Part of a small language model's weights: 11 layers, vocabulary 8192.
MLP neurons of a small language model. Each row is named by its layer, matrix (gate and up: input weights; down: output weights) and neuron, and shows model dimensions 0-159. Each number is 128 + 32 x the weight over its row's rms, rounded and kept within 0 to 255. Numbers have three digits each. A neuron's up and down rows have the sign that makes its largest values positive.
After each neuron's rows, "fires before" lists the tokens most often just after its 100 highest values on Wikipedia text that the model never trained on; "fires after" lists the tokens most often just before its 100 highest values on Wikipedia text that the model never trained on.

L8.gate727:108168173113051099184165126109155134150170129197090133124135164150131151115142143183095105138142104076138039148121170124148208088126131074132145124117134122103080167080198111114096093112065145150100124121095162153163113094124080140112106108083127119165123073110103153116173118114157124085133159148104173098147093155151098189119104064162184150061137155153144130094117187141126149137144140176154127161137097092082135105097115151096152089134176090139140132162149110150159171053128127
L8.up727:114136083152190088152139111117155149206143124143189128192166103113119091111103117138177099132129139090137094084086137188143137176129123165119164158112084151101149095103122181199124141135154051126148109170120102155080137114159105152132120144160084153104159152139139129098122081100171043080128113086164153229127111136167157152128183133063100154124137119122136122106134082111152115139117104140129146151103131106165110081138075177136132125107156172177144069080147151137175142161094063
L8.down727:154141137133140130084140101116085102115120188165099110093117088113103138108141117101123171117115128143150143132138099101151079131154086175176086100167158108149129127128000156111133141168145177098175123117151137138160180209063164146106152151137206180071118131096118115138083106166132146171131118147169127091108129154071119105160120129125094114176161133129082173125113121103131084169159118125160117059118172137180118166090154097098149154118083097073164133152151127125091110141188177
fires before: "="
fires after: "\n\n"

L6.gate19:086073089061144150163154098133131114147126194122122143123138118193135112155105114150205104133112100131111067146170127127164106131128135107164170140129143154083138144137103148117152103124126136159051139096154055074191096176143158104183122181117111155139092117138083108135123171190101134179113162120168126083080151162215089119194091122074140141183095151118136100136129182086187159161118075107127101079126150124127115162145130139095101153146134117096171122132173164092130086116123175
L6.up19:145079125135158153173122170159137185179145126131126110132133087102151112130091099184126128046112103126181089122153110104166117113076123149140122197150116161151156116150164126145104091067080076139160096121170169151063170130071169126070172161068110156128136099170101146097078129067181139108128115080088178089101120121155098080088160123142166080139144149141100156083122146139185089131084062152083100138072121158139117158131123115080145083114148138139151116169175120142100098093138145
L6.down19:128187225131103150139141165159117181070088151121144135105101150140096153147132130100129105121080115101146109149212167094111097133149067137105115059163151131124147094084103115182118129166128146152098149105197165131138173100112152141088099086137159106115111135174108136171147154158100101082142129154211135151104170155096086176125131140143144098157115099148133137140105135108042131149139209153152157172144103133157094141131165090123098140201105105124103147154115138115128161210179074
fires before: ","
fires after: "=", " May", " January", " In", "In", " 18"

L6.gate633:130094128112154076115148148126101149155119128088165127100102103085105137188127159132142152119119121070168133057181085166132125135159165075125149082123150127093110075132132150133088154086064130127114124113122132173140086179048117154111086102131069135162113106116151135133103142139172114129204153168117167107103125084145170184158136087123135102127129155109204096135192124100100124164101145157120136168145107139121135174138043092114158111062136141132115159051119081139165170169097048
L6.up633:170123152110163128118131147143124134142143132131100154137132040107106084142158099154126085102133119117214168113136103154167107149143178138142156141139134107114103091187211133154134172166151114111130157110111129146156093177111112147164102097113076117147140052117084170127101136126143159126144159111028135103114153157103049163180143170085138165085101183097165117144117137126149061140021110153098169126114189079125094140093132143098089120142143160157142103118126128105173137108176084
L6.down633:114175097099088112116094159157159107144166089126148086188076096147112121141081090068136193131148117158091126142108144142130149183074174137113151130096134105105161153068220059129132096095169103075094158149112116147088187133087143142082129105099142093127116083148103115140101076060099152151166139089092159152164088102145158056151085092130184118111140136110094149112095104143075099125144127104102108133127109137082129128124107152153130163134203125151109113131177120150086061132183153
fires before: "=", " |"
fires after: "\n\n", ".", "–"

L6.gate110:068116155084143111112114164121127143188194077132144080145174136141082093154158122089090157160147111068114110102144149090167168173092159073080125172137131152128174115089167138108090098089070164097093135114201126145095139140119112100138151068134135137083118139117104138157151122149125116158098137141070152151186138140121145087099098096114123106141143117117180159140130131182121072094116134087076077173161080119077122117143175165068122065109180120125141135130110046147156085099078090
L6.up110:112094152099171108148109107171127122119145142103141178119078158146113152106167092108093159120150040147116073121172219113094196197151164091058147131136157130161148131077148164127133211123084136119089118138169164147062076162112113090120127095134071135110114158121071127141120163132144044103108131105130146137139140146099172095101106118129164156090103145089151181145111113153124113117136109116079069116163120125096162116112113168067135117132171140155106114066140137154172133143141050
L6.down110:103132120118084226119142128117086112117116141176146089167103156106076115134145141163077140139157139159145080141180137144092111117169164105142231169149153122150138144121160083081133122140087063123124129174097161163116126113101128166160114107089169090113132143144174083141110160135149122145148119123151126065113141101151133110129101152141175104157160115173175147122098129203076136120105088086180110123216130127102167154150113149123109046091180130071092152093126106043149135103142098
fires before: "="
fires after: "\n\n", "="

L7.gate154:148153110155125151140133175078132100176169131115154109125098149164080149149056140116148109157132119069185122118128147051164142116112207173082130134136073151113109164140141115141123139163098110192108090106157110133151099120110143146160147091157117150139082183159113139103176141141182088137140124110174144202129058184158095153141166154135153135109111102094177107131118103155125152088122120184057071145136037128099160085111133146158093101089148101199152089131073110098138155131108102
L7.up154:097142166156115102141120110112192153150111091100151146092127148107162127056112148123085080075116040101151115103106150189157076116091109101125125193123101111179070156130112146104125086128155148134250126154102109186141122083173104106152126147100098141142108093180131102191136115134093143120164109129101087147183102146144151163109093099152145191136120094136153111147130132162149115092161130164118077156122146058122177077149146111139111146091196135160178097177136144155163117164128129
L7.down154:095139157138156094158134068166087120076103140149147181187137073168150093119138118138146149104037165175112097095136113133104088086143097118125135137132158152063131127104167102160126149083130112153071142140159141097108130152089118146162124125074151067172136125098086072111054111103133133074128126104121115113076148145119097085148116131152139091171134108162111126159152129111109086134157097080147163073150112149135087201111197104144083124116041192083099122132133094099123096093072163
fires before: "=", "non"
fires after: "\n\n", " Ga", "h", "z"

L7.gate355:201155102191110140115116152121096173139170134112098135121112107188139138054134107168170093157125114159135124119146089131155086118088105163130111128100127105123159172137139126090147131092176127124129124148132120091053054149128142077121113152125110162178141122123149086140120126122145112125099135073150115185151144152131131152165133115109138123160145169225163082093085186101052101140123144153126141145108125128138173167146136103102120032170130170110211137109130166089073108076218123
L7.up355:104172121136136135117113181181187130076146058152127131150157166157117084126072087153139090118148204127142145143092094156110145114110115120170049142061098177119166127094129113124176108036099101099133142101092189152067162144119111118122169180122119110152125153122095100134193149126145178200121149147113130121139144164147138106112133112130106105151143104142137149116164174119079162124092178155153097139167131093113073087153114158110153028122106158129052112104121141102143163092115100
L7.down355:134139130147083164187109132121068160092140141159243104128167120153094119117136136112098129139131134109136160095183142206104132051142090075139185162116128094123185089130117104130174114102173081125153060108162148161145113114185170088124112156168156100082131137137112137116142129093063129145101124197141071137103192048135156111073146092112100152133072081149132130139147162151135122154122117104104111132113117174096190088122097156151129089150118164103126126083130170169115132155154119
fires before: ",", " he", "."
fires after: " In", "In", " the", " in"

L6.gate724:146122114107202180120128130118102124095129093100103093135093066177129097113127135161208136200050100162114126137112157152159152175124154113122137151118055129072153125153113142104122155194138059101090158150093110156058165157162137181155132091115133110155129170157108073170139163151159119142130028140078143187104111119057193127114163110126149112153117116150132163168159116113144096077138157133130119109075146155156107161140118122126084164142097140107115152100123131120119160115158059
L6.up724:056168156141128128111176162124029062096096079152083152118139125165120114149162097183108154123098131129119102179132128143102060117111157183168159089082112101154173155128168167112152177152125098113156076157142171096167154124113081091132134107142065190108135118134108153177124085074195116131101098077072103107156172105158168137124113128148118157168126115144104082142167144097126118069088145110145132110162141162116166128165116101096064164097135121178156148129167137071115107124106145
L6.down724:061102126089194104137106195106085109074104128126131120153162111146119166153148097186145139040183132076100109169118122117090142155126137140149162126120164139089137144079168117098122106186178096131080095114159156088139102112086107132129139108082126175096100126141092138124099102056151079170146134079096105138139154094110069085100079133145138117181150073166101118147174120100159134060098135132133094162168129157114142127126121166082179159066120179152161092169123114167120083103088162
fires before: "|", " /", "in", "Ar"
fires after: " |", "|", "E", "W", " Party"

L8.gate571:121152168139137078133103146078222178176134173199081114137153158098193154196141128160144120145147074138164132119111142123098141127144133140117130132131140171062112136179150167126047102146109108151108116194143119119113118107105099163199098081139113118131202165135134136138116084077119110111105131094069115128171169156103095108145117096114174136053118135132163141141075106112114111173117136114089122111124077150133124089147139132125079091104139181180208151088126123155095107076088112
L8.up571:062099213132117165139143196092091205205144108172165128159139141143144111148152134148122084128129097123086079128091168194084116172111142109132152184120081136111109122116108155140074143162149059150113066161084171161150135126058123122179118137153107116144136102125169138156148089074121092134130156140121172144130143155171164150162163174122151155101151128133126117099103103111080165140170168092154159084110060131151112139094161202143115084173122110157067150119135134145172149107128116
L8.down571:147117029089135119112130090136085065077098154161163157105142133105142124138143119104126132096152166165100111129129146127139112133157117110132081086136150105153181106145000107060169087122101163110142139135143130039131153151136174136135158135121145127098148143124129111100116166179136156140117158083140099109112153161084146090122146161136078104154142120152079161111137157125153110149126113180112107092166151134131125148116123135152117155144076148095126145158137137085113138132124140
fires before: "="
fires after: "\n\n"

L6.gate60:150175143151105121093107132151073159085126154156121080154119079106139209118121168079149114157098176153109123166133148113071133100135069121149138128134120122109130152118124132160125151060118143096058147154103123067122171131106129112151112118107137115126101139130135125144118120116095183127139148140095129112113146177178082105188141094167091150179146099077214124140176148127137132169046100107076113102145095179186080170138127101171095165131053168152210172103152120168117134082166145
L6.up60:125074065133114130135177145156084116142136117141082162129117092102113191116116190132103128134122118132144170066133207118166128176115079107136102132145119114166123095086074102108074159161156049056119202133104111172104051141123148161175101148093127095102128086097142111094169070114131134143180125158107141147179140118150124094160124174090153147138106062125080055119133116154121131137153153095177163084143152151111107129112137144170119117155083101089099097178161171117106086135141091
L6.down60:146092089146131218153174116177089125079118081124112102118092051171113194097115170129044097162175104065162155159170103121162130107115057107115106128083116179121156121028092127132173147135102096131135135113131175094124101121171139136108120130099105130141124077139148169124126115163138138142158071196115120142078153131158131109155131187144127121204081133048074152123100125138076125126119126107105149128150140173094083093127117131138128139105104115092175152132182117135124141128133108
fires before: "|", "48"
fires after: " |", "|", " 5", "48", "\n"

L8.gate428:160125152153134111092135147176149160190111110130071094142105145165143102166120088165104099181141142100113094126178199107140141125118121120080129111085082111090125177182089141111170189098089126096138083095105112087117163133068149111136053114161116157130161129105091181145133156130155208125089144143168090102139150142127120091144184167084168064105163095100203112170100164150110145150138101077099140114136143104129131140128119169151137146087112142022094168115123149135128115091186108
L8.up428:072119063112164179122114110186102126156184130115097151142115109134147118171171057115187165157124117148101115095067186085128134111092128110152163155111111107150138145108104096060122100078214113173137141158086157123178141084123107128065060160111142132137140127132093082130123138134152218144150088138101084098175112179109096111101071112094071155118107130104104091148159120134108127139063149115155160129125126145076168088118101094129055125123093115159090110105153110112124066142128099
L8.down428:150070136137112114123163075122118100160145141199172120175161129090126093132127180104129118114096134150154135113110137109161147199141068207141079130089162105155128219141049186123082141134109105097110116111160148151192111120165115125112104194177123102113119140103105135113165132085177150090122110140100133128133167161156184129074126112095078094124072104110127092129121138136111123127228156151085103119124104135087100089117079176066107130153151100146081191136142120153128115133156088
fires before: "|", "00"
fires after: "-", " 3", " 5"

L8.gate671:118110122143150101168141167130110108117148114212125148166152127116138206162140106119117222134120119099095084154093144132116161124138048108063125134140087138093135135120108163084144147093164110141130094113153088144178117146071125164162107133108078056138147199152158172089127161165116106125118114104084173131103109124115089127168135034115154145160137123129178147168159053121086125118121109171156122096175111199124139084138121175165075161179138133176139140073143114113108088095139131
L8.up671:132095149141111124109137118144094072110161165125102111131121123148148142129143116074147138100133085102147161134185121096166169153171088082118090101095112076093177103079123081133174120166138143130100099121110056047111133125113114151152141133172096119102122200085047116124124178165129128085116109120103166153154183175156171094222151114137118172173119082140121113136146155170177116078107082097092126130152173130205149148189133096186095115140111165110105100126132179093149123095082130
L8.down671:096157087145065112074153066157175146142165057156087088127145094096154149155120162119154102107123125082115085063137202183114130131089129104117104106123058160091173093139133099141087135140069125098141141165094093145139081088196161124144174181137117167131127112148097144154109056083135069123165166091127152118142070147174130173159083092115156119135094088091170057100142134133138139101148116124127141129105130166099152114108133100149119174133179152134101148115150168061143124125107080
fires before: "|"
fires after: " |", "|"